{"norm_eps": 1e-06, "qk_norm": true, "attn_scale": 0.0884, "init_std_o": 0.00573, "weight_decay": 0.067, "decay_shape": "linear", "batch_tokens": 16384}
MLP neurons of a small language model. Each row is named by its layer, matrix (up: input weights) and neuron, and shows model dimensions 0-127. Each number is 128 + 24 x the weight over its row's rms, rounded and kept within 0 to 255. Numbers have three digits each.
Before each neuron's rows, "fires on" lists the tokens most often at its 100 highest values on Wikipedia text that the model never trained on.

fires on: " ", " |", " —", "ance", "or", "y"
L4.up47:153115122138156128067115160159145123158158119150128140096140135134113119162110144113161111150117140089143126144143143118122116107114106159131156144089162079151103148104106167122080126141122097107122124122112125159097125154151103124115150134151142162127144144084137101103142134148078112149112125108115088134167086109110130151124087079109105113125089145121127123119136168130139122100141

fires on: ",", ".", " and", "oman", " The"
L4.up885:178145139143142093115115145132150118125137112114115133125132133145094155118093105141126141163150195143094131072117131117128081119108108118117122122109115106125083141135127101111116149167104108155151134107122158097083092156112101096172095122122103137150143152121141165157149148129136155136138122105134118143120138113128117156121142130171145140063087115101102081147129165095142093149122

fires on: " m", "/", "m", ".", "s", " g"
L4.up10:132081110126102153163132152114138118127113092145103147087122152110172111159110152136112123119131100150159094113139122141116146135130136156103124144146167092140083123110169145154136121103111133107160140119139123162133102168161120172179036130091098116141083106146128157141126106138133085135170077093144122090091087138117117087164105082116144131125133110088112094089094159142140103118149

fires on: " |", "|"
L4.up356:149152138147143112165137135154115113157122071108094127139146161150167150130146133126135133146131166143119137141141113137118117177088136152150138103099202106108136126119172137131122111111125071120135114132146149162115146124154132104137090122076135113148150153144127157132155134143144111136117116108143086126127140123143097131100135091123088121118138087166117090087113181114124122081169

fires on: " as", " of", "==", " (", " ", " where"
L3.up781:140170154136128104144132110129119158098122113151189130113130150100137135110089108109164108148155138099192169120139141130141132113147114103114133101119128115134138162065111109121115154119121109109191153150126166130124110163145146169141152148113129162107101112121064155117128129152134134143153098138158121120090164133110154151146133103137131137152102092097161113112103150112127128112130

fires on: ",", " m", "}", ")", " T"
L4.up1267:128184161116113093131091119138164166071165100129122121131132177135136132146097139166140132160146092132127137114130134158141145128139121134176135139088103104114095105135141110124104175114105082143202100102139099107148117132103137144111108107133117120181079145090143124126155107162146121178144153174175133115099100124068145182135124120150134118156097097112138118111130145123100122126135

fires on: " |", "|"
L4.up42:155139205150132120151144156159148079121115055116125128149127136125130136135151127153151118148138150150135134141124096132126134158093094130148171133124173075122082148127169139100117146095138128121135122101150117133120160107159138116135076113099154108143130134091139122140163140137139143123119127149119113125140125142105109159146133083135127116152140081178115146119121120134120125088179

fires on: " |"
L4.up469:132115134136072138106164115138134101144133104137143148128183136132143123125143158127112076137113110142138143141146144083124174143126185151137136166124167110150165144130114124152124089123105091108145130090144115132138137116159100119137145109113159105144028081100130152126117121159097091107164068099119153109101110147116152144129112130112114124153116111116114088090136133160165112112123

fires on: " (", "–", "m", "s", ","
L4.up749:148106136127148137132113137096081145141150098152104131090104160130152140140122161103108129139105142181133127090123131112122149178113092135133167103140194159138126104160141135118153117168142132087157113104150092150122137141180126097123092129102154107159108117175132149118142133103134081127130123098147094136125101139141161142118123122106098115091114124144142099130095134145125112086146

fires on: " of", "1", " on", " d", " "
L4.up342:092160158123090136148146126112144116122104080097112147125151146143143122128147127141166103101125104112097105117118147133135132109133122130133123140126147127126114109145119126088114135165159098135143142109144137094142165124161135137148107127117107117159100074130097143126106120193132062160197124111129172119125137129097165151156117099131114140167146100151151089140115106107123143092145

fires on: ",", " and", "'", "'s", "."
L4.up14:123111103118143139126116142128149112118127078130121130142102157109130139066116122106171147182140190122134125158112133102121105103114097110097096068085113116113124130106150136106146116140130126130148166126168101132089090166113150109158119153135088143174138098146108141096149124111090150178152137202127093128149121161075144162137120129171123099117167125101160097113140132123129128129166

fires on: "ot", " b", " record", " de", " dr", " R"
L4.up781:099136136100183148132148112182077112145143158114143121154162131128156161114125107137135118140120167122182115138150119117149116133115133151131095067168140141134115171178134176139115106079105147117133161117113160171147089119146115133104167159123124130191127180137098123074142113158113131116093154122131156128115095133155109100137137182134181132159132150121102102136171153167111128136142

fires on: " st", " which", " St", " the", " act", " and"
L3.up619:114178134150131104149138167146124144112137115103166138126123172112146106138108091152164133126134110127133129130141131132128217111150123124133153119122135125089123141085113099099101140146090079112161110146101131118112148088157152152102122141124140151163111092146135087139103132112107129147144126168121142139096145115119154148074119163152145128122145167076128121143118113145115138076187

fires on: ",", "\n\n", "our", ")\n\n", ".\n\n"
L4.up1411:171094139169118118136089142122123099151122109098137154088129118121180152098116135153135143171156162132137162128148115137118119121146129119132163094094141099113094184143192111144151160131076097161123111098124138118074088119107146154166116114141109175144109135115124115161135142140119160116137128127122163144127110103106092098097101171139146140091133113104160102098130139104171103079106

fires on: " (", ",", " Cl"
L4.up1151:141126157124142146151116157120099124136110098126166127120147130098143131094092083129110130179117160146152150104121133097138123112119115161111138126096135054120124142100103101118092156126122079084131141110114108134139083155152149165154126120114106151147103148154110174105140143162141121135144084098173122123095114152115156144090125136151136100109159074122123117115141148087150164134172

fires on: "s", "ation", ")", "ers", "ist", "ors"
L4.up950:120126140122087137093126170130111122154167115120111137194106108166156150163102150114107120126149119132140157128114064143109132137102119113109201146111185128074089124099137117160120094097139088155120146083101130145114145118123119142135128152116157117140123153148132114099126135119103140121107108098096148113156098124131113115112122134130098155118109110136102105098112158174156126122154

fires on: " as", "ia", " j", " s", " pl", "us"
L3.up1320:159060143124116119153176124105121111131100149141144133114123133093138176162162160110094113141100133118135082112103131102132102162105124108110149096140171131149083138120154111157121131127071111126166130160145123136100088211174102162150083123110170141134134145146151148116098106128138136103174114135095119134140161144099128103159118114121058140130119128131139081107107132151188110116128

fires on: "ing", "als", " sc", "ored", "eat", "==="
L3.up1030:142136128133105153095152144166151143143105094162141133090138121101133136141110132143148097091135081122134114103176127059124132104121159128135127117099144109126162155119133130134147112086106128115147157130142112156118131157177155125147071172148120124128094122126109124102141145168094110149168085100146119129142082133120143104119124082114123125142115117074126147079149123123138102142098

fires on: "ed", "2", "ig", "ut", "4", "id"
L4.up1444:172125165147141121138140125133090128122183162149110116164156160170137158114115121118137129131112109131136109111133146141142113127094115142150122147090192167099110200110124137122075116074104113175121141146152146165158148102125145165149100142108163140122139120098102100132177133154097095103126148132127120131141119083170129137074142124127111124104148137142146107110121189189091127153135

fires on: ";", " B", " D", " Wh", " Al", ":"
L3.up949:141144102129129171127162140139143137155095121097113160163123137120121113144151135166143121137131159144150098099163139091106174139112160152122138173124138111133163156089123128135070098099128094153142134144154125162114102147157112113152096133126117128125078102175116174137156131114129086119142083164120091096130097122155168106145150098129149129073104117101091073115110117162134094172105

fires on: ".", "un", "s", "ber", "a", "ro"
L4.up1099:089122131117153096117086136135140104102122090136134108087133124113144139070124106094122154147162186128143148138124118109136120100134115100124102096155079084115122111128152136091138127150075145139145169109141127099096113143146175099129134134140138140151141110146105119113124175140069167187150153121133130126080097113136123164119131136164175123167111108094145151120170108128112123171134

fires on: "-", "=", ",", ")"
L4.up307:106171140104127115152124148108125141117120086119110124111127170154128111113093138197102122151141097167111144101133110125133166105118157139151094169115141118092112097123131122141151161102118146130191122132108105078105164102132117166120104098108109104166091141176108128118115151136133142139163081148161108125086116138097158106131127111153143125149069063059161093126107092187145100105149

fires on: " m", " d", "r", " tr", " ent"
L4.up219:150151170124083118139109171124147124131122129159147129116146171135147132150106136109127096157138125113170093149132129157125173067151085107137116151128133096140116169155147111120116160116135132134197142124159155116157109128105133201140138092124105119177108092118112088125135113175123111168135146149138167156102109152060123148098121131158131132156162123087150128119138100150117128113197

fires on: "us", "a", "o", " B", "os", "i"
L4.up1186:143112134127105153152126114166168116113129135140104108138125131093133150152114117122154130167131134122086151136134132124143138129138145116117130110128081108133094106160103134104112101115077111169160101110149162111135109127136143107113145125117065139140109095119120165162136121154173111109142132112156169101113147145133151142121095147161096113136154092100164124162165130108160169131152

fires on: " ", ".", " p", " (", "ese", "-"
L4.up1284:130140170118122111145120144116133126085126107154128106100169157127127155104129106099151133136137111114169172123132133128133131150087086135138086099128168107126055125150110113111115172118116143149195132133149131123135076162140103205122118087135118136132152118139121162129130147170127156177162108157098151143092174128130135121120142132164113113129122091110171136138126096139173143121117

fires on: " |", " State"
L4.up75:154168170141126088174131141123127142126125071121141124138171141152148137087133105159117089171142142150123125124116177150144104133126102150159151094080128151120115104114109113132113108141117071118185148129157128130132115131138166098143156094144103147134137136140098112146117139126105124171131143153155130090118132136062117148124126091142145102173146077114130115143156132114125141132136

fires on: " pl", " Pl", "ia", "omin"
L3.up943:109103126108102115138147152126135129134121109138094125115122169126177135137125119141130084150111152156151131037134126088137137145114123127143160069104169116132097164072114117124112102107086088126139180143126170116139086166175101153143100123100121156136119141135121124107111143165101095104170113130121126097109167133104164136128121135143148140116138085128156099112090125150152098123121

fires on: " and", " |", "|"
L4.up235:148106155143120100113125139172134123135104076115120137113112140152163137128165152115136138155116144128135125118139079118124143146094086120143171116120155108132112152092121103106098138105140105126106134140142107147125138127140124146120104129109143093147136096122123119137148104111119125100123099149131081113123128125128146157168132078153110122148167121182117125112101150127121165139138

fires on: " |", " and", "|", " or"
L4.up1213:147162181169110137149127141163118133117084065117161145171134164160136139120155115145126135137128164172160129138138125123136152192120100114100156118146157079123121136105150099113130136098135107118137123121132124131124132097145137111123074097144152156143124120112129115110169153122137093088157118110164112118103140104114146159116122095138164122143185116171151139121125111126084114098172

fires on: "s", "ics", " T", "pl", "ist", " C"
L4.up989:141101126132070142096139134119117116142124130134157114160177106126132124126136135112155077123134117134125147098129127084143127087107110137139173135088168104099097136067165123139069141132094096160121144125152135139099147163137109146145089174106121156147120094132127131120142101148115101131139086123158137130088092118101123123106126120117146125121114072117149125133139165120129108121131

fires on: "a", " b", "us", ";", "ia", "ium"
L3.up556:118124136151123119137145112157155135095130135131105125121148137148138136150135125132157109141111145140142171126128104084122133150145105118125179097118149108110118136078126134113066151132120085102149132115157133134160102193169095161111114100123152119119131151145135151105110111182115143119120109108130179125111199126120146132128151142123113112117176102121099087142132137110150119107140

fires on: " |", ":", "ow", "."
L4.up1420:101105147177128149118137115132117156105126141104179147130118135086139141092117096155102150121095143151138106156136124115122157131155117119112163089103171115148136177151153119145102118093107097101143144146145145113082094132123107131121142134151123175166117110123103111105104157179094097109175126136149162127138099126117098120109143138139178136141190142164188100128120113123127110093115

fires on: ",", " wh", ".", " ft", "born"
L4.up888:149125105159076104126136175106113146130128142140172133093115135134161126146129120101138129111134115093124115096121137156143187088119125143130150144086132111137146131172158082118132119090073130136164126115150125100146141166171120113107103118109143124143073074123123118124110131174131113135123109135161135104080138127111114108119123100127122112174118066127125129164165118137141143079153

fires on: " |", " ", " ("
L3.up606:117141167124153107148141122151119111127145090118161124131144138147175133124108122133140132131130159175114176128128131107143157114107097114159110093080128100123155150111110127103109140107119119120149164098135124117089124149135156123138147090130126148122123142168081152107134129169145144170128109113115148122136101148112137127101108119147133106119121073105139123156138160138142130118140

fires on: " in", ".", " (", ";", " b", " g"
L4.up603:152141152137104129133102154123110161147128099162129121109148115150139099126068156138135120128131088114148155142125122152121146075146110104119078190108113066135152139136115124108131109164110102121142128097131120146123138102133130094105075129163126118146120075128107144112098131169122117116117086117136160121111138155047124127125099063166111120147113084026133162135127131128120150102161

fires on: "m", "u", "p", "en", " "
L4.up964:149155158153157124157099175164114112081148141102155111159123130136118140099094108098175123122147119127112144176137129148120169135138076087113150125105111126145091127151112127153143143117130126145168134132166104119087118128124184095110137138146124172208145167110088094159107161154137126127149171154146171136157140119136085134100117120174125149128159122109152122135115151088121111131154

fires on: " ", ")", " a", "born", " b", " ("
L3.up1245:160120185136141116136134146081121091090106106161147131130124119112144151149084125121138094143136150109165122134124123164140090152122122145133151148095090140101140169068107090107125150121119100150162186118168145091128111129126154149118160158107111169130124129129113138139131137164149128184159129171123156135133116163092125148117119108167120121132175077157174145159128117090103169088118

fires on: "i", " and", "u", "a", "–"
L3.up411:121100171168154091148111101136134094119153133139161110103137121127125140135084130120142118176129100124100134135119109129139167115118112128136161138085158098114092130127118118116121118168113066101180136131130133115105152141129118141151141108114129116174127090111122126120126144159128121137163129126149183137060168144078099154103082173167111134143108102150165131177111161092149156105172

fires on: "–", ":", ",", " L", ";", " s"
L3.up1519:134120139128144116168113113147141136105102144115123127137105154115160150131133137139155146215132157145150130106135109115143119179134101144104147119149172136136110180103159075134107155096123094112170151114153143096144107174166113208118105090126139123153118147138127160113152138150142129087134113129126160134107160135130165159116179152144117126141145125176136098110097122141166160137111

fires on: " ch", " sc", " de", " profess", " Sc"
L4.up428:174107118139105111095146143125131163141128118127146132118176142130151134105119149146141064139109114133107129099106137108141142108143157132141131126112169098102149124118139121098148105155085112105125126126116120108122160114142138095137100152146091129159139095118125109100148132174116097136140097106107130138117106157058134144095113075148125104110112124132145128091121177099131133106118

fires on: "ed", " the", "\n\n", " following", ".", " |\n"
L4.up275:179128149177124120092114126086166136127116127112180113156145131136132163141127128155159135110144182124168147124152092114118147159164134086129118082091147085140063174135144124131161172156100061095124127139108145091089121128125131142117118132114086159181133143106110071153134123162098130099139133144139158153097136133114144079087099172133154130088168123154165125140122152137172129073115

fires on: ";", ".", "-", "ed", ")"
L4.up295:137098146108099137072107161101128129135120099151175127097107155173177119126085152128154105149123134116181146127116125142145127085154140121137066175099126117134122137164147123100139101115100116115125112120133119165129158114125118162125116105104126082147095126132098123105156120169099126132138118103151131088104131134086132160152114111140115129180099111082152135130115115130104151092140

fires on: ":", ",", ";", ".", ").", " by"
L3.up801:128139137123123154129151162112111168147084099111163159155092156139130126119119130166116135118138122164168096114134142070145125146118138111091124114150153091139148133142113143126092102123078111142130174138137149130106123136154126165155104137138113156115109128165101148113112155124090123146134062119150117114137095129181162098134134111159125120138095104067137103119116104178166077127148

fires on: " |", " "
L4.up131:123161137121156107162117132125124114128114177119166152136135169119114128098079084131138106154131142140128110169130177138126141109147129112122135134084099096134139154092104160097132105133113098091167194165157119121149124124096123079147164155166119163128162116118110116111134143123110149172168149110129132142161159145123085130130140109213130112120155126059153094132145125094115123163163

fires on: ",", ".", ":", "\n\n", " US"
L4.up1376:139150159174131099103093130129161144113096110108155126118114148139140154105143114123165150178116117151150155133155115066142152167149112120128171103113137082103058178092155097129083159129125092119144146128120157111053091146138116181151105104115103200137144142155123104148123151143139138130156161135126118149122138114107128113089109146156157133118126092140165134123128146104174132109108

fires on: "e", "s", "ish", "es", " B", " Al"
L4.up949:122112116114123105079111118132100123106133143160177092142118152126125153131071108121162115141138177126112154146155111110134129124080131115085135111108116099100126108161164155090139169117096124148163145122135116095138139141109130124127133118146100100128136075116100151157114161104125141127115124146180136093126066108078119113091118157151149126109119122100145140149141139169110108134117

fires on: ".", "th", "\n", "-", "===\n\n"
L4.up573:172109163132133116109118162120136102151114120136117119086130145160165138115141162136184145165104139112093130134150121143127157135136129061139146082128174118108090183128186130123132147162085125097145121112113147137129097138132116194121103111133115129169132137108107106139119120187106127126139159151147120158077149116104127138125102159132160118105178106129154124129106161128131129121111

fires on: " T", " tr", " j", " s", " d", "-"
L4.up1149:110184158159101109135090145117132130093110131098109096104114148118146141130096127148145113146138131115128134143132162151124154107111082118154132134085157168096085120108124127131109130117103084110158164111140158120160130119123153156147152099141147137189117140082124101090139118101106096143115134180173139106125128126106130119107146172173170113146121120152139106143126148177109095165151

fires on: " ", " in", " |", "s", "1", " w"
L4.up69:185127139113089166094135143109160070143142077141105154109144152105154100149147145130101108137121113148127119096121082152139150153109156120115132171108173151143144128106122133127150117102111136121169104126133086122136126122137100187146142085113116110159062071126131151135121121163121109110150071134133152144129114179103167145141123069114118091162093113097099081128114068165133114142125

fires on: "us", "a", "ies", "um"
L4.up747:157136145153123106115145137143144127164155138126143126142157147151191146117131125115147107178132137137107161128100135081120141137142133111156175143106139153101112149078131151110098124132060137150126133116105124134151117168199129109128137138115128127202152141139105101124127137163081159121120127101115141127110161150106138128126153130145139123096110143138126138144142144146123128123147

fires on: "–", "-", " (", " -", "1", "ast"
L3.up877:164125179121139139172124132131139147130113116141114135160105151126130124154143115156094127141113121154153105104117179125116138155109108145144109104134143130129118110148118149123088119140151116154143167123162112150122086147143133150151107116126109139140123124160131154109092107114113094127154088077121104136134118125148162090147133090104083135141096096098129077084116123166168072115138

fires on: " from", " by", "ull", " app", " off", " elect"
L3.up219:148113152128155115119144123151113132155126135156106120144127156147160126129123165182139106149120105100168112109128125115116103177126115134147111079116170141132127165123125156152171084109111113123167148150116111133115107125144100110110104171139096163125125128115139180104138142140093129105130056130098105132152085120139151106107138166124112138089083108112152060133120144173166058145112

fires on: " p", " (", "$", "son", "e", " spec"
L3.up1421:122126154146148114104128100132152108127094130127130112091133147135151162087143105118129136171109126138138141106133154137116138154113125142158110040129205133112106133094132114137104149118128136129152130120146136136154112185183108173133109120108106156170138131138128116138101132141132152149141111136129126136118148125129179153142113100152080102088165124174120095127153162148125124114149

fires on: "er", "-", "–", "s", " and", " \""
L4.up1201:138107139133132111082116147131157127142123116172149129129148113151186128146135152102161101142130145118130138144121117160126148124118112105171154160083171116123109129105119117143118129146087090088126115133132135127163113196131131204139140111103170100142130104131115118110181130146131073132143129101108107147096125145080136111121133096131136126161144080175139131125119110116127151107161

fires on: "ir", " I", "ou", "in", "r", "I"
L4.up197:128080149113120147125128127135099086097145116152145130129130161080114132138038107155121099112145126126130139187106179134134126092140129113140134143071102074132114111146127125098152101155093118099159177130138102123104154113102146121137132109160100122177127116124109128076164160149126147116166136123099155130104129132111123145133116124148114145102133118135151114143161152107140138075178

fires on: " |", ":", " sur", "|", " ab", " met"
L3.up1046:124142152133148108121142150104129102134131093107141142130140143137152148119135097133136111145137154155158148152132107116119126167111105121096170105129173113125121215084183126113094151127092083121136168148125123104100150118158131144155110105099106145144129115144099116115129153159123126134144068136167136119117098112102133117121156080142133128108136111158135135101095114141146124105158

fires on: ".", " and", "'s", "un", " a"
L4.up854:140120131121142107123124176108104096131157104148111131117109123126128123114104097122111131135131138141140161127118119134139084134141116134111132131114108062110115118120151136095082165129069142144106185099104138139064146142117118097144099139120121129184117103139126145109175142117117177145167135153141119113146112148089160177135143067163151103141099096141122144106152156133154121133117

fires on: " Ab", " bec", ":", ";", "″N", " Co"
L3.up701:135115127112136133123123138112121153141109143079132139162145169133152135145109122145154149161130168139158110137142113120120157132122129154118117154101123073154140157115145083119108156132136099086120173166144122158132110124101116140179110102130095171137069132188127153118134115126136104133119119176146094127135118129080142126142130110157148116150140115084169114096093128120179121086159

fires on: " ", " m", " (", " in", " d"
L4.up522:081132152131116150128133140099101136136100122159094136140150147143174122145124128145130094129135087115185123059139117134141154134146148113124110141147113115138086128132109119117117140116150111140164115128120120107159126125145126156127135104102135128153098048131106152117067150138151101131166108142128157116085129115106181121151107072100139149182124105140099096103098089107116149121142

fires on: "ing", "-", "als", "ard"
L4.up163:173097127127119153146146165150111178177123104134114129117117118111138135171106166107140130161134100136076131098122127110134097142067128171165173125061164137118131156121170153137112096102133104130146161120130122156131103142137151132134063150144152102114148133098127142110077143137089115148132123115131114123162133101109101090142117089101148129125121127099144135129119159124111080149123

fires on: "ain", "ry", ",", "ike", " film"
L4.up491:130148148128118082109139145105112138140137114131100128136136181119155144118150125152099131164135114148154118092120115094129143169085060164083155157100151104116091100133118115107115088123167128160144145144151116164133144146158106113149145087098113132108074147147109121088133161077069102158150089171146101103153101131100128153128139116130148139170124125161104145147108087151168122104143

fires on: " |", " music", "ious", " —", "wards", " life"
L4.up193:110134143138098129126166116121111136134130125177111132134134163142185119146115136125131101171140117122168148136126166091124127108155129172153143138074149146092138143146137138107097063123120102124157162136138129140135142137150105125152153045099150146116097120151129169104129125126074070119112095101197116122125120157063128128142107117120142108146131105127142141091177129171125165129149

fires on: " |\n\n", "ward", "^", " this", "ason", " prov"
L3.up263:132147170137144117138110170081130133151126136103112164088190145122110147112132136139081152131134095112131148144162130100122136112089150134116140130117144164156134116165133143156130169142133101152142115097134140111131139086153123153119136135119151184158127134199139143138113133148125162095109096093133152178111107098101146111124116156118123158110117138147193135094134133134160059129100

fires on: " t", "J", " p", "E", " his", " with"
L4.up1365:103146119130144089165107107127148150116128114161166137142143163142158128131141121140148116141135115131205135092165101110129117103099127104111131115143136090130093174104110129106120148125115138126099157140128157149167161126133096162132135138118126180112173120119070133146132156124120117157107102131138129112104153082129144119125162088164168144123112108166130111096138143125140123141135

fires on: "°", " def", " profess", " ", ")", "6"
L3.up562:145146116163085100156136173153122079127110104173152127144140141098146132114094097136200115169148160170156117135150107108119121124103149129131164116121133099101173146091126101097127109135099122144134185170137166096124163182151145155149110135118101147134121140151112124162107147135093144163123114118120115102101148134077108165130132128162115098096125122107152140133119145099109154134124

fires on: " a", ":", "age", " gu", " University", " m"
L3.up14:114143219154118126121134107137153116102116115149108120107110144144167150135115130144156115159121149162132138156120128138135140167158109069145141124123161122098112151146126092109116141117111101119115137145139110140113100141133130191095149122094124109161151106135138123118128130148086141132107164132140147110111099123094090143090135108118165136157137110152180148161093105111126131113129

fires on: " a", " an", "\n", "\n\n", ".", " dec"
L3.up431:133135191089145127143084172099146125131121114115099121104109132155168147100107120106132125156129173124157153147146150110142119146125083054132116078134133119123105166105147121112124162123110124108156130122124132133135086141131117168141174132126137129159149105105131121149084146126120118173156134159157158158094145124086195144111109124168100110149142091094152144132126141132139149095154

fires on: " gu", " ent", ":", " sc", " ft", " –"
L3.up279:151132168148133120133117141173156121155121102162139127135146152128162134147105110134129105147132096176137131121133126118122160121119137140167121129114141081099138139076122073115111100134144113141122161150129163130129119183168114129125121058124116139129125136135097139133103162133100104189137157111138150122109129139100100146145111134138118130149115110167157126139081153111118107139134

fires on: ",", " also", " and", ":", " the", "\n"
L4.up1008:121127138116139142117112099116139131140117110105143153119121109137131126152103103154112141137143149081155079136156143149133144165125144170123137131113123119124165190110097120093099143121122105150124192141180137130129105141146109148154135129131146126125105115124114150113121147112110105130182108109161081124153117125109151108100106131125132129117117131087185079160152143141166108091158

fires on: ";", " are", ":", " |"
L3.up1281:110140116116126127161115111095157161138099132078104136128128157135177125129134117146154137166117163116155102138148102124114175159114123136120122119090103102143148172091136095124114173127140095093120151154119125133149095100111115113182116117135124182135089124161131150112142124123132097117128114149164125122125138119069173139137129117164110117141134119097156073117106148114182107079151

fires on: "–", " —", "ied", " –", ":", " and"
L3.up1395:110174141125132070176115129138086140111129091118131126103109153134144136137115101145139124178131141156152148129146156129143155143117082105161150112125139122111129151085143065093102170146098107154173161170145155094103091190164155181125144124110126148140111147127097135142108151116122120149144141151151145120105137104095118135094121107151101134156077103149160093135133154116144149120127

fires on: "ic", "ate", "ot", "ific", "ater", "ound"
L3.up661:148133173120098122131109159113122143145084094124129137147132119118176135110106130119130090146128095135156117118143157119121153103101116084143108110114167109112132145126128121135082133143129093145156127094128116134120120149159143156124112119126114136164114108141110141100142126133123100141155073106118148083103075120141123116102102111127110104150117093118082112081136135152128095105155

fires on: " |\n", "\n", ")\n", ".\n", " Gen", " |"
L4.up1094:097156126108149081177114116099112134105121126136184124124100152115120124091122081125142121122134126120136120142125153114119117099121122083086098154132108137145151127181133116101138072086104088119161163154175136117155118084126099131160170121154126134124101105112111112145118171127102108154132095108189160121120096155110123143144124121151125119161129074073128117107154121131142114115176

fires on: "s", "er", "ers", " ", "e", "or"
L4.up225:162098106121069179095159157138123082143143104133136150162144095169130137129117138118132108160128149144142159105117104165123130123110154168141199150107156048112138136131101161107055130130118110130123134086171117104150133157121134122140153162110139130149143148132129146148143109130125074105114113109105123137125167131156122133150114157129114128138122158178110125129116180107153167115128

fires on: " was", " |", " had", " of", " is", "'s"
L4.up1469:136127126122138130141129145150134124136135138136133124155152178110127139118093097122147120137135186145166156147113151131128119121098123133111086097096121050095133119113110131080115135179105092086147131140137146121142119147144147133133126143130108158181123154162129124113130144177128099176138127138168118139076156118064139157110112133159158134121166109124132121144109147114142150127185

fires on: "\"", " (", "a", ")", "A", "]"
L4.up1165:130139091106142123112134159118100166108128063129109131137100163096133119100113104130115117157133110141152134105155102096129190085141133091106129138145124145110099103124140123119116120108124082162147148130167102129145139147161099118172096119099139110130110104141086118122117170112090121114125070153130102090112141137120158142116150066164146112171116083095099133157152106123120116101141

fires on: "-", " which", "s", ":", "m", "="
L3.up682:155100187129141117125136113088113122111134116111114109098099136169160145156090171100108161120114136143154120136096127129110144155112073106157117129112171143098075093111161116132162154126135130123145103138113101140123065125149124173127093155113142100177123118115124129129138121178140086098170136133114142140137132174100110093141118108118108118071154126104146115154131155113149132106164

fires on: ")", ".", "s", " in", ",", "\""
L4.up118:130116146135111118144109167105139153118147114134124121102128139159154125138072133138118141143133100111147140096137147111149164061126108110166150162090120115119111144111127109130110117120065118111157108118121096103157141142138105167134105110162150099134113094121118128151100139141088136126135115157154154104110151131111169184145141113136136111151111091083137171132099110188182097085155

fires on: "|", "ing", "ics", " |", "ack", "ography"
L4.up483:115143186147126140139140169147117156121113089124141147107179145108143128133168159092147111156163163164154166147104111122121105148135110098155137144128140094104108143138142127105118169143089107155102115113125137146105157124139128096099111105117150108147144148093125109136175130117128138113113076084149092173129151122115134165137129116167115118144129105155134139139159142116113120135135

fires on: " University", "ation", " sim", "um", "age", " system"
L3.up227:115134206094169152136123132144133113118137115107133118127094146139162150118112101149125138152126131150165112108099094131158122178134121091145134103148139157119089107134128096156094130135090127118108119177119114126107102130127137138113166130148074170159136106133131124101112162112144087114149138152150127109126131122130141117104135136123097159138154113165107124140132075118135128132131